python train.py --norm_eps=1e-06 --positions="rope" --rope_base=10000.0 --doc_mask=true --z_loss=0.0001
MLP neurons of a small language model. Each row is named by its layer, matrix (down: output weights) and neuron, and shows model dimensions 160-223. Each number is 128 + 32 x the weight over its row's rms, rounded and kept within 0 to 255.
After each neuron's rows, "fires before" lists the tokens most often just after its 100 highest values on Wikipedia text that the model never trained on. A number after a token or word is its count.

L4.down638 [165 103 111 112 132 116  92 155 141  67 129 125  92 109 169 108 114 130 100 128 143 144  84 118  40 122 104 145  86  61 103 129 151 135  93 142  93 114  80 122 142 130  82 103 131 189 169 171 133 106 146  45 105 140 140 128 135 165 135  57 129 124 151  92]
fires before: " " 30, " in" 8, "le" 7, " on" 5, ":" 5

L3.down682 [109 165 104 123 133 121 106 124 177 151  95 171  99 110 132 120 141 177 160 109 146  96 175 120 115  72 177  91  59 105 163 140 104 117 121 128 117 103 157 145 130 125 110 138 186   0 106 117 169 107 137 109  81 103 104 149 168  65 112 124 112 107  83 127]
fires before: " States" 49, "ie" 13, " Kingdom" 4

L18.down617 [130 142  89  79 153 106 132  93 155 134 132  71 214 163 148 111  53  91 162  89 146 137 141 130 211  83  92  93 138 173 108 104  45 131 147 152 164 133 136 111 163 118 132 121 131 152 119 255 108 148 108  81  91 186 141 115 113 117 161  97 103 114 114 111]
fires before: "ing" 27, "er" 11, "ed" 8, "ers" 7, "ter" 6

L5.down547 [163  75  59 119 102 137 136 173 162 134 166 191  82  90 146 112 160 117 148 138  67 146 124 110  79 107 110 134 134 122 149 176 125  94 131 123  83 106 148 101 129  94 128  86 121 137 109 101  24 142 155 109  92 110 164  90  99 179  98  79 121 104 146 125]
fires before: " " 35, "ial" 9, "hn" 4, "ing" 4

L18.down216 [184 139 112 147 216 120 158 117  97  96 145 130 168  73 101 160 125 106 175 178  94  56 119 149 109 138 120 112 150 113 104  49  87 106 146 157  82 132 112 134 155 122  96 149 111 130 107 142 170 105 168 130 102 146 197 172 143 107 177 113 152 135 148 146]
fires before: "ed" 20, "ing" 10, "ation" 9, " of" 7, "ative" 6, "ate" 5

L5.down358 [151 134 142 131 170 107 111 155 135 116 155 145 110  93 131 104 126  92 114 168  82 147  79 128 137 121 114 124  55 151  97 102  94 147 156 189 122  79 198 204 105 155 102 166  98  51 138  57 128 146 153 128 150 124 137 108 133 165 125 126 126  96 129 111]
fires before: "\n" 20, "ive" 8, "ociation" 7, "iety" 7, "ist" 5, ":" 4

L3.down305 [115 159 115 128 153 145  86 162 184 137 119 149  87 159 139 158 156  88 128 166 133 100 126 106 178 140  84 101  81 150 162 128 149 131  96 124 140 170 102  96 148 123  98 149 133  49  83 136 146 142 120 181 159 112 127 148  91 240  96 122 131 149 165 136]
fires before: " |" 20, " (" 11, "one" 7, "^{" 5, "ing" 5, ");" 4

L18.down56 [164 153 167  49 194  44 166 118  98 125 122  82 114  68 204 168 123 125 157 123 152 110 177 136 191 143 121 139 109 125 168  86 195 134 131 120  99 100 113 112 117 168 107 119 142  77 114 146 130  95 143 162  77 148  65 181 223  39 147 106 129 123 144 103]
fires before: "2" 41, " United" 8, " China" 7, "ah" 6, "uss" 4, " States" 4